MLP neurons of a small language model. Each row is named by its layer, matrix (gate and up: input weights) and neuron, and shows model dimensions 0-255. Each number is 128 + 32 x the weight over its row's rms, rounded and kept within 0 to 255. Numbers have three digits each. A neuron's up and down rows have the sign that makes its largest values positive.
After each neuron's rows is what it responds to, as a language model described it from the Wikipedia text at the highest values.

L3.gate77:109118131162134123144159115199070153101147136156101122124143147090186159174192152123101163115133152161171136116124126162169126091095105168100127178100128125170106164131114077059149140141074195131191109125141153087126119094175143111120130122132097118148062107139107106128123068142110122069113170128112158125131162111090144097121089109093122079092200155119153142135147160114136162130075083100125146150191194158148072181120125146140151088106089141100087103127078147087086138120120146139104111071166109138150175129138172170153157148142110091094149103065111148057130186084089094117077179120049043161159145151107204122112150101176151174158145107094150152115145144143094073139102147148084126152138117141208165107118158159157131111116107148194134163141089120106178141114142122
L3.up77:116132145114091139152159107134150108152109115182103131109177157169163123125049142073128107178114150177130145116140162112122109172133146127111120165194076115164152108132098188174076097108139161120117149058107149162065051142144111092138064110097157096172129179140147156141154137135135077137151108161114166068065150119167114161102180088115120124159105128148132145103125141098119175143140116144131109127163194161172087119175131106195092133160168098168124123105072154105114112067119139142152081117147116094153081163109081153114132161198137065167072151118084087095108099098120168112177176129100169126083153121156173122117083114079105116132099144151129121093188164154124134085115119089068140151134166162064187130140161154150131101133133103117135113151063095152168134134037164
Description: Prepositions after named bodies

L6.gate955:157114107090105161069150110113112224088107094190135143169136148108146143156146127160078185179116196141125056072086110120103108169156105068089165153168117148073131083118181096087126127096114122154153163120088119163119154032090115120146162154180089103173113102101063129079178164148118147127124125152134131134106105167151092169082103129122130101129077077161169113151116142153090179102148098157115165119156167130159100159146153153135138117094116156172100072193133101110084134137128079135110117125090137171123165194072114117082128134149118081117100140171139098112102151071143157150138099122103088138133189117107138098124142110226162151161151079150102190109097090153164119110133130121149112130128145096128126112196140113111124150146125082118139094112177162169113166117114153
L6.up955:149158137163133202108130130066134108108094101103161128123085135125101155161122172109123187139150188095154141104083120092129150149109094085143137149138126141101143087127121120063124179072146066114130171171054155088161110135068111132142143145176120128149104075158077128060126147118124133104126119133153158172136192135162197178087143124092090142150091150160122201117095125126141078102160123204084108094131142126181134167076179191157102100114148118122063141134108075119120139098126095117123133114088117148123135201125089073146134124133127030134135111133127050094177092113150137147108121113081106084134173141081086081104127173154109140114153106148085166158133133151140131136145119117158173087132082089093148105131097140138134163107135123116113129129139116109135138211146144
Description: Topic-domain category words

L6.gate1492:137133124151177131123130150140187120112159114092123057098155115116127104134155180140143070159162148120106164149093133079179130154113107145156124172155132220111120136082090135176139162180080158143114108182129158161071194169117187151120135108131107136151149073097096108165180108127146132166150085149147169113136133082094130185104098136154151132107104170160103151113153137154133079176073139180171131129127151122138150176160148102095106149134102160037114091146099149167132095126143120132043090133148185136106108099154128162149127053153141172179106113132117109158139128073136145203119171128129158149158163165159135096107123091098098139067130102127201082157171090111172126146108133170140102155079173146137168137113177142113163200114100092163146163140129124116098128105112173
L6.up1492:157178137157194150130162110121200092099098095116159058161118113071127089145109116151127060172152138078107169130092178129203139065084107163171190115121167153119170155090177113142133145097145154146120128113094176103109155143149127146137106137101212158167126083133139139073130132118144127134170134156086150142178132094089129144134179122174145088107170107101092142094163150103113080113078169161110105174102162174106127085139169105166158132111102114092076129134058179162117128041081124135123145197184109110136122134147175120111153136164049158098130106139113116024101109106172149094091132132115086145059178144111105125128090158115078130110140149097140155078101115117172091146104104126125133120106100092137080091119175088118151151128172074133155123080116187118076136128134112
Description: Predictable structured-text fragments

L7.gate1140:179099097112063155113152083164137176107133085172097129131147230105127129115102165095069094161105127227141142083122134137110147164067082153111143134160122106162138113120046111093091168169108166181118184123123136133143107094126112195058099177098146133163159163114140138172132049068087150162147129104156135122176120135105105168187114125079109108137148122060117154080076148123139206125142105053127157159043213149092176103180140157109078079086109145157141085106145100142097147168172205187142095117128176133121134124148167187155089097135120133166105131094143129128163218116092138145155153118110135166141162109174136158105064163142098180160155177144122075139070106079097199141108108113199106124124120175155116134195129088169173082101173088126133177110103126173128173079078136
L7.up1140:158183112167147218112071105101156166137162124106179079129168140099114105102109108115126066109149082106152156138108118149107176088155166097143174103133135092151095090108164137182173149130138131105056082076140139171111148114164166150139142140170128074114120136124106107122073084132169181061116133109120145085166123169188052157118158133033119112078171131068125117105118122135118146114144074119108150134103138168121126117098172119120164110084141118108108107131113158104132072127109128119199146082089142114151125130082145135054139156080126168142114127165154121174155123166139145119119169086148109123082065098120142145140143099090192153137129173112123147115139093137130172124182094128141202122082149106168160096108125150184085155182095122082122108119188167092190109081121058
Description: Sentence-opening connective phrases

L6.gate1383:107132091163164148161149125119117139138071177152115150140112164146150075143149117108131131201108119126087162139160124120185106077132085087129171158114157133124127111136098165136171143118117167187140140075168057124076185119052104149023113140086134110119103146149118097121139127161152134140117128132130159141109082078127111112092133103167145177136203069110105107156092056119088114112104103120080144089144129119134165155123153123070085163078170129154036157082085062165103103115096138135133112084118165117103087114161106142092135187168191139162106126111188083145117037162116159149130068154161186161166131168126144143139111150118127164058173151092149129105132142189064116155109067122187137141093126059181119112065103074133133143147112127165111126100052102082107176119105091
L6.up1383:148107157077132139115116171169144150160162158096166115112174122122049130147140141118128187125136143152131131090088136178104154186117104096155226157118107130158116184148120152173136156166129163111098101159149125149132157073188146134120176134154129154103095139175176093120157130172081175102143162116138089148141111156122129119132055105150132159124132103152140138140089189089104074181221113090119154144101138134152102129179137173095145121143114126182150136137071187100132149163126058128094170062103126096134157105097120139035111147121091160078136083179110152108073159152110188125151130138114156106077111115149161116182151121143166109101132154090178125163115099109139123019132144146112158133191116148136151112105116101132174123122097180152139191168140193165132116108101137
Description: Word-initial prefixes, especially un-

L7.gate1278:136145114109180064122129151133133182114181110118132136160119171116094114136168172214128162148139159170113134138145035124065182157190070122107098103168129109163166130125134116188135118143140156099125123076158142193129136103130098106132180180138134071160080141140116140153090159178131148088154120157126141105097147149132067065105120169153143157145085100088145155078153126102136171098125137152122098140080134120123120139138117169131130148156163144087146164133153104081138124179153159153124084150096123077146146085144135183098093151168146148116127173102174116086132135073120116151114109101145174189199090118133139142166142129206146137120154087136111116073108080164154131130076110078116079176150060163148150148135107106227087128153184138141130132112120143123111152179185094
L7.up1278:127184147107123129104126166131154130084102129125047164128138099174130147157094092118104133074120115140136107145127177111159150080099125113127191116098140207100099154132145089134078130196128151159071085098192145110136072145034133180106069094101063171140106057115137130159139144116115096158118098075223186140094115133128133148090088154137082089138156091114145101133121152128117099126150063125087133144213140079083161085182135191079116106045125102099118128157124124109134066117082138130078106171174097118149153191129143137131165240144108176151106104096134103167176102071060128116134141157140165141121120081165146213177122101128177108159065148157157135119177108136176109172108119160109132119073112184138137144126157103163119067165095100053184099141153170180139181093119116
Description: Word after "as"

L6.gate389:129165173131151154143125161128111137128155119123186138128135127141106083197157199127116173117122178121125122160129100081121139121175116124139105135097164072158101130090127145123151118127185146171135132156097197144134148094160202093152160203104128145100091182119071158066112168109152184170100163105080160160084127109134126058120145150113112127177120177099136091144087099115057109118136158120068116207168094190079112091108185120086135104067140125132094111147133141102164100131129184164098087121129128144195091101121144147134131159107114101183106049131086155169143128127147129130120200082131145155105149042130131147133132076102067131155131115151143122168120140130075133185179065130125114139104092140135142152133157127133102103078185161124132124138117130110107148087181188
L6.up389:090159114167106131148069155100084152194073140133155167128160138124163107092120171096103156142130152166108124169068108171149088124086120120077134100182059159140100095151121147117054153073190085134103166122129131136174173122138175121162071129150150137121156137212128092105111147161102108070120158096081083164100096140139161151158098114165089118143084131180144100047108060207108150120074147104145104132115149211144182095083071162108173103091086085125158111112101110145132105135095146111115076143083125140126132120115114121159115139158095100170135153150149152106197126129186160130217056099075109034154124159178127082108088083108186084134080080169169181117112126097112109169169083077144099118089111096101142152127139160131115115142125077132107165156130105104150107206100109
Description: Verb before its object

L7.gate44:176165094119084173140057158085121165143195145088160144171112119141106150172178119171127116101123097125133101089157192156127086112075131114130141163109133130076148093076161051090107135094184097129079166132150108138158112069143184134070195191088131056113111133129119139101141142078150116198087136139220196156132112116085081134132144160115131147203113104126094139141177143111133138110105100168102112160087147095124071102078151171117118134119144128144146108119088096135104166179114096119150157149088160071123098122098168166082105171126135173081149146150102162145173177109154103143099165094214096140121171079125135077207087107156117131163163076138108081058147141154076168099082183107120158168138132161117156147130112120167126121088206099109079112149161078092144097112147103
L7.up44:121124100061139179121179177118186146120157132137165142095110129142096093163133156124105129122123133129100139074089098091130123128167117094133213151113141110118155188121123134160118181090130115094166155122128135073077109101183174120079135128078140169166164178084127171140093131124106145139116137143129165143076205111134119150083113106161133137154129145111137181162152122131189141142129141172101132165099128101095084166167097175161058192154136129129129133126121082156109108132156152154106180121129106154113114138144200136126134143167116128115121152097168101135175176211149133109111149073117094146130092080085145076133144127090188177149153168093095082088189138151081128177142173147166113167129135075130112151137105165140099175069149098166138109127114064116115138111162153
Description: Word-start after brackets/quotes

L6.gate1691:121171167127164131102069102147114172099116157092161159082135165118117134144125151161135092153133084124144148152121133106159139165083145097116103098153153149125143118127141172156136168168176129154122146125129095156110135142113114152144185113163136110151115153110062121189147212143136111150106080102125115165093134096151094122155101095080186171138086110120139176115149099130095146174093115196196119148114089070085149142157135050107081176115132134087124093142140114122126100066110176129110087092085178142147150064128189145125102078175111157141173116135118145090138165128088126117135094117151152127171123088177129185149138138128122151174076118163140130111147095095141088143106192143122150117141094143167060157056076108141141116198114116119176132168099149151083082106146111
L6.up1691:118163157151094154061139119168140080130143103103112153144141194165109133147109109179147188128097139115126158159142149107116161139127214130137107073088121090091049111155118096159075113088115030115138186171125143153142107107100134085111116099121046092147141137144088159181145106105103126192140150100092097066108125109134096118089159160110163094144134157127085137155091129173136167117133098164126085125108169087114111095139109117201163119118108130177163149164109185148136121136133150115130191112156107156122146079133132107120118131141142107122156188157069050130145141094150127171162094106143146152188167101114120129205123137109118076145078106147136093146167124136180098099116090126120147158108087089136082105123142136075134111169135078171186113136160093173121123138082128
Description: Mid-word "il" piece

L6.gate667:187155091153143176097119134134145063139135157092121077206092159117181151096156163118176090239161100044089190161109162079093135137125094109150137131154151197096150109073189158135091146146141156162141110119131126124112157117211166157167147095103113174146111157089137098121095171150174186122147112166135156197145119154087089092093140118124136126065118127111113125111108099127151157136117151119112096115176110091087168200097125129172103152181175074149111128115131112185076092159162150177102113113115153178178091085065177152084130144121181206130123122114108191129155147121175152090106126045129120192114179101198162093149081107109098103121126134129097095093144175174098184118144139155173122125122155131128109139126108105124110121151105179156154115120132156084108102153119125
L6.up667:064094132147144156134141145108126121121194120141138145083126129141092206134097139113118126183181120164104103144151127178089071131121133083101124150124116135153180120081141098136151102098167137082190164165094092140168079092167129176106153096102065135125116076129125087136189090083127149205145146136054179131115132121136031151178176146120113150156175106104140112104127073136189096115114115177143053117113111197132062144172070094093103146133055125137123232108150117185093132173097110133104120188190146120179155123118176173133170167099108129146146153143139094117164053115158152161190149139140152171137118109122122142175104104080127120104083171162123137101129112124133139111066157107121138116105173147132105190116168117084149108082130142170093113053067151151121189132085137
Description: Word-initial capital B

L6.gate939:153146101082121105072094127142144143144086154153157170216097092135161139052168106111097168155117167151169150061101100175143118177144136086122168088205125171116189111175062142146173166147136105078172142068168093172161156084144185118135144119179119123096156121163147131158116152137167132098113139115099149094173133154189128151110113107140100180166042116134175158110112164078093178109158103104159160132208108110153076158120081167100119117110141172106137089117072125169151048177142158125086116117132101180137156154120114076146097193115145159166077103082125147174169111110128109146172098157134144099179124193111090159183134143107174103129100107136090131134121087142180129150114110164102123124145144120145095127082163103206074100108100143152147106156135113100119144101115120
L6.up939:118143148139151084058116170135085109166133154182079136155097110161143087083121084128113137130083135121095163132127119111129130140185123110086187093132102160099165120249128109165166126104109116149158150089146106136128129143138168096168148079178120136175131139175147093165136163141087144101159093121094162125173119183102123217109110144109106151112123121166103144111086184077149155111149091164133062082151128123153100158110116143112094128071153149114173119103070059133134065156143129011073116091137078117140153115094084069185122139135109177099134127130080117164170086131137121146164043158134102107194121157116048179138132122116141112110111116120150101155139114138178120158100145126094130085140126112129090067122136099144011129142074144207144188141100064079112159094139131
Description: Descriptor before category noun

L6.gate1788:158139104145087106142074092131171123121121139128177144109152118103081161088113100197137134100158129138140157130133140122151129109106177134154122109095080180176156155197135097126143108088110114172169137132121130148141107154168132107117099147096150149132122175131093094160148165141188168191130143076145135116149152141127077148163140124126113151142140140105116118187203133136145122091155112137098120147101143167164110145125105092137186143136187117139116137070080149154091078145073170137175081147150074161162161125105143112161071117107123137145148140056125135161158167095063173118153163135127148165085104122180155156106139119138161116055128196148167109098089106132137133146112124109167074141123073113183110189080132152144113093056115120145126118117123152107122162114090128
L6.up1788:134110107099102137112178108133096119198163099142181157126124133149148143130134109157115191071089132168124101100110131117094152127139064081112155079123096121087081173108138152151087111143136116074103134136047059078138144089125106093087148129190107095123112147123172144206122127039124117181108085127086148120130099123128095089085112136033090099156051158116075145141134151192130112126210133127125175155113059151143156125120146158135155119140067144221126123119142145146191067174139127130160178146144113119093133183117203188149037106080104181138116109102167121151116137127126177086171176085137104122148146147151123109083159136116184139139113132142113154143157127126096137106111106174084088136109125176128141135100111155134143080117109134116119148120145142125163123225105119
Description: Word after named phrase

L3.gate857:122140130154162110170128109116122106166113141128125143112122120136128158152062151147170126138126100183123137162110184160078110207140118113107143093149105104103089149063095137098098138161143102005070110140148130153216169109105093156134100135111129106103103163120109132141073105097171173180105155112101112132088099087171179097090123106139099110220175190127118151078092146206124128118133173140096098081116092118126120095122102118076127171141172142157158117163140102078145151113177154155117135146159150140125091110159072075148084122133127125164167087153175107202195149100127107104168120058220178166161086066185123176145211172120126165151162106132088087157145147123131164134131142146126087159071121169156162106120093139196109125095131108138125089052112117064086094039093141
L3.up857:174199143113138183172147123099181197153147121214038170149175126091174063168084175131143111115099190158157107135114111130141177091049124154160160109125103098124090058149169128115051108116068131111143103136147139118175138143065110163112104191046192109177106101118161099104172098154105105140119126078121164095113130133186078150111131079090120115119124107139153130085164138195204128141146160112050149082080077127206128161139164155165146110134087075105096170106126128140166163084097151129138194163176162125142130088102137144117103100152127191133127139132142094165156147148125163101099103108123110138174137179157138111145132168151130091129108109104131143136173139116156165131146177174144150175106125142088129142117111108146152108114117088137095148111088167058114179099175140
Description: Predictable mid-phrase continuations

L3.gate86:177175087068122134184135117143070122074100123134153111183126144111091199093154117104142124198132078087081113128121122158080123084140095090103118103131146157119082126115134077117165078136130140143096101111143096174098103133121109119138117092093147159152147110119053102117123200144154149090158142117113111153132072157089166075095066146142101143134127087137126126116110164114055081135074143162150168128131139119135120125103104156126118138156145108122130131140133083147106172081152178117183110036163149176151098101099155155110117068155167084128106119173140131122181084106176161121185129146085178162111146111104150083065098062118117105081115149074092149108111121061170098118086112131055139169102103142109170121093139112151138180101178102163146117118103115065237138087100160
L3.up86:192122186145093120145089126134179089115184135133123099107138103178148163112081115189158163142087135173143124190133157176131128090114083116099141171102099117117118133100164122211129117117161185038143147081159170089063126176156139169116173115136071136138155081076046016098182092070148107144170134127183215134135228099135121163131143122112111126151140121122162123119127140079124123128097113170117128111170106132118168112132111112136064109181109167110077122152098138081161121097184166126128176107185143142201171133095176086172125127155078137158096106164158158174153119102135148141119145088075085096074170166071147166107177177174156115099118149117086114215096145185136130082149147111129163182125108145114147128146143105134194134103140110114091135167111113146166088111167108
Description: Letter b word-pieces

L3.gate1142:166148087099141070159193150131095166091141166155166140156115209149165190117131131109099118165114060094101116108171118112124091113134147119146122115131123162113118130162133109124083108141156138098103089167108167160146143191165052172159150114170116136112119126163105178116161121131105127074121160223164105090140104083104128145162136124142095108118080146112129215133141137130098106120125175154119089099124108090197104130145096081124143117135138124075198151112046140140089096115197121134188121141155063141147119121160112125127131200138131150076068113112119177132079094101115096134072059156162144155135155173119144163093172124091125176141079107158119140131124171153156105108082181103145211136197116110137110109109127133108103118116130108093148138159166103087148104158159163
L3.up1142:136138127205092131136088140114098093082121152135081115165121205162053108162183134148188121128171141154125077115121137107106142107140153137182175099148153130089107126017164171035195160126098168080110150141124105169133118105111145112167161117108105121137127122143161105137119081165083155145127166076131144134107146123060188127128133123088117161094101146140092127160151155061165143094131145105096121132147170153137086141184140160086104159118124080106103099139141083159117129138150147124132130150172107135117102101115159089115084103139147138093146148116129111070103161096088086075132094086145118055170102166083155102098155162140119122147094148135118122172118155140076088156128166158115063152145138146131187132131137143134076137131156093164110101150161117115070195117064127
Description: Definitional article opener

L7.gate481:183129093090161087112108141185122144118121176174162135091074139156076146149100156164132134100126088106135159051118075128134125144126132100073143136140130167097111119135117150098116091147097099145148112114151107085090176080148091146154120137114124097130133150216070172157184106104134074113101187106112126182162131138127124113158120128178157083145158138148103139110099144085101143098150114093159109136113145147137143122157143110056123073110137184068139126200099134157149060173212123162167174134089137135106152125114154090156065154139123112126086120152168129107141141129113143087078130105095160166112172189147100125145101073172112161069119149172117134171081121111083066166141129143146119107194143083186088096075134145084174159132151084123101158139104108100125157097101156
L7.up481:178122095092106067127232150184154123111111118091149113185120161060139155133124091167146118126074109148159156149114144150136121139136119160139145108140140101102118144153156119097143184147094158113135101121103169066159154109141141138171131130181154131130145087061149168161127120145102099096110094089144109140089069105129123157132096111109129103125128141141110113131120177142149130134188098125109091078114115128187133117133207141205176136123155152124093138129122101096146123118118102124144142120175126117138077177149104135156182137145152113128142140145132116112143202152128130104150129132149058111122151109111184112162095091170125156131140142090131105168122105126144073087140059121156080083104060066081145099113139075181111158050111131102157202151094126133109074206121132
Description: Descriptive predicate start

L3.gate453:139106084111102079136111063115161106136198105121095126118174124137104141127157137100133155179093108137117169132132120090154108097123126139138091099130080120180164092117084129121175167177137099135166124094122121118084066155105147120138149132137105153161079148181163160143133106116148139065212135134105091127131058090092152139093174178104146130120099111126113084142077064182165188101070153115128079128109181057185146122183158160125114132099133133088102134121162118158165151122098130144086130079110174097158139119135107116126120060134124080118125131124118123059153095115130138160163141149106158114101195141127172100168133110080134130119127072122107209133183122123163122167142123184142081072123185076222186193134123162115077100078102136112137154135145117111145128134154134
L3.up453:194077143140179110126187175096095077121108174150087118081132157137138105154089161180102144118095106105160130173123158112096150171090129149154131097152121105101137103180098153079124077128158079105204118140123101122087112111160155112162162222153153134180156146165115127082157179071117114122078137133122110121151179078136138116100128102096151168168094172134141167101108140191121138157120099160091161121103066122148110142127115086182121147171157171166129138125096139183133141140115097140132096180158153150116159209105162181105125162081100092116107139064134118084127108135129142177098176098115142146150176145151133131060104134148146143140171116157118116069135112065146095111194133135059216159190146166134119081123135148127177093133130093103148095139132107144140094094170099
Description: Fixed-phrase head completions

L7.gate1184:144155111113158066128179096127180162104124133161156180117184102121141159118205064167133194114186109103087127111139112179105151125171134169096121163107139115130119052181161086139116114157164113092135085083171132112112088169131254151142105141152095141156091098100136151158120190145090144093147082159128164172126138144136093101192085179107114112076153122138108136106116098115120110107086153137114129100196135078164141125163168121108105103146096049109151093173139090149029105141144187141186147144157145081160122128110157117140126138169154153143152122147181167097192133098119090123122113093123129072133105152156103122072173116112100159104154095172108084114119171140132150075107100066164120140146107120144130118135180109112126156090145084129119099090167119058156088143155125
L7.up1184:069117112121167139162135182101110087096104064168113154105171118103156172132164174179113067122173124158168152124134141073086146125152110138107138147153139137107160122143156094145101104111097119103175093147133048178130076135157157099082091059147111170143143106093119170097180124171115198092112127135094110187155077189194115141108136095166113182129079084159099121099099167130081172151155136092101142145133083183159126177166131111156132113182125107146140099130133102121135162184108125146141115153169110106171095087079149161121150147126146142169045142133104068124192122096181124102126128170192115177131060131096092082156207083115160109093161150113129071142150103143117112139187178185136159141177182112183142122124209123124118154094053120114161080163111173087127152151106134
Description: Word-initial B/R fragments

L7.gate2233:095129153125140101096189180147154148099061107161147143074212175102164114124136133143138125113119110122177117176096110119122090153143160109133124092107146098086141120091118121133107094062143157110116129200141121165181117114135097117107084137175124090089179104113120102195116118133147136126121168109108184145104136116151133066095115083119087098108152124106142107175071108085087140119091134103099100114115099114124121138106120110121111088170130097094151137140124141128146165144130127158112132138122086165128146140194141109181111134123145120155129121067166111109121129050121111214143180062096143090126099142097132086169129079158109141086171132193134154112112126143147117076155135141152091124152119126096123189109201076133133117125091161107168119071131134140164113121095147
L7.up2233:099185069089142126164130150102069095128096121162103043129130134111126111105079094160090094138123071165082173141141101133173150141102130135163161181148087058095117108106142114103129164130121077162087133196128169113152166111120099099069171124170151092133137166115124118112099130150124110120181146082173101172162121118144083062084139121151153130100110107132161085122063155137121067139098131124081066166052148160102174109128120142124121089138153073134164150092078114091099127116132133145108123138059115101206084135153086089043126131121175131165121173171123125098100157141127136152084188143125145143112090113147105107150083132105126105135117136184106099140087129067122130128163162065130127109106049117206092123162156130142138128137116138199077175118121145158057128127091090
Description: Dates and coordinate markers

L3.gate1127:099130073122126107064136160136127153084114098117143168089129152099099165124150099147128158143086110170123102058163103129087128084138138094138141093116135163100108110142085160145153125140107102106102142144106121126199118136133158145152146081167120147108151128103120146101146152156235172119132139161184123108087117159089173092209127134125094131092131123115021067150134129109139148098090122203132085118168141092094183066128112099081103140138169140125117114123158086151153170124166119146144094128125098118120144102081119086103144090060150152098090131160136112147164142167188107098139106128140164031095136083175193061117130126177130099132093125086140147134151221164120157146116125141135135114124104096121108107101110051081134123180163143155055121109120113109143177092151114
L3.up1127:113126096099105177131181103115152183107146121090134136143128115152114096157173135090084132171180121119103127111208148144135152117129164142191092087126118171160101127118189133135166155136167136104160105140082154166132124130117162123141133174141129085132079047124113145102156152087097148120107100105109115088073189109190138171116161136171114135202138158125114143119162069106117172136136199132158140097103093149097120118093090129104126122134097192115138158095180169127088099121107142147197128131108136128139139130116109115098113207133157162084130195124102144127167136087106121069107141178181123155142096077108140158121078094097075149097180086105157185162137125170167166148126105075140140118118087074094174148107086174168154141122114156113126113162137122131104063117101148
Description: Perfect auxiliaries and word fragments

L3.gate1944:103135092179194135112128131075145140132085163092098095122087098144113120133152090146152162119096182065079173111110126165087124077132139131161102107161092140145089130202139128069125185133112107155112149082143102069218121090145126159146224176114162130109108147167101109179158119130125104104075168069169093120051118149166120179170170106095153142186131135171133123128139213114194110162084103126100150093126118155117126113110154154152142061171177110155067143114116159096087112069164100111110161120155078134149139150121092108135055171147130099087136091139123165095120179129148095140131138121111132093105117131099113154127109132179096142192139052119104126141158178121121125114181122186075118121101147100140157101105156110122110112149150094157136125093126150084162092166095126
L3.up1944:128137159159162132160118211111150124091105185175106095155138121134109099119128129191106114161135143081084133079129129104113112118100131092079106139199143088077144127152154110125091130157140018131153141091075120095180145084147079162136091082156066131095081189138148121138123172145174129123154122157097099103097123136126132165095110144135177090139144180142097113118083146099097073109144138113120140105153059131136144172150107107119113095196121128088086145108104141137124139125141141174104128108092120148096097095122163046128123119115029132122119139114091187108098153184114137151051094114106096095099134110129127124089180146103133254091216082146123126153107162114128166106128100100175120181133140088149166136168176124102130105131117109137112149145165130163129111099108121
Description: Word-completing suffixes

L3.gate381:093100119104176107080147119058155114135106169098174122220120098107143185127123155113121146137100083164161131085105180140127168072127043103086162087190140127104135109154165093083115128130082167149099126127130112166154137039114095204126132184159147157158115174180129113155125130162204151097081161125117135125126154149149115161134086218089116125110109059145186154123084132126143117111205115120129071064172148157170141159145140146110095170120181184131093101167170124147120152154137092133056117109097050109111105094125133138091110121087127131143109103137194138134136159158133095126120127191130122099117165222155185094177112076151134154103196134153134122092079119107089174141067128103106129111139089141182094095136095079083087090088241157084164122136102124121150142128126140
L3.up381:114118150133137127125153123120095175141073177131122068131160091127108079103129148105145104142095116114128086148144136139084166142098098080061117114149146195120048133108143144115078147099158119115092134129108092054164107107045177145086132112067129174144116127099133144089131172121127173091176140220113202122103087123201123112107066095112133165168130133145154090113116105101142100141174196161104147152150150181171182127143148089149070130160133113123109166101179122138181128139106061117049173157137158099085112131159143121158139198119136071138132124060138127154099173157127077127125135181077150139140112138136175083103157108118158158166152174086156131125093174107128185099105111111128108113149097106214147124124103106148168077100070163127141131127145175108114169135122092
Description: Phrasal particles and completions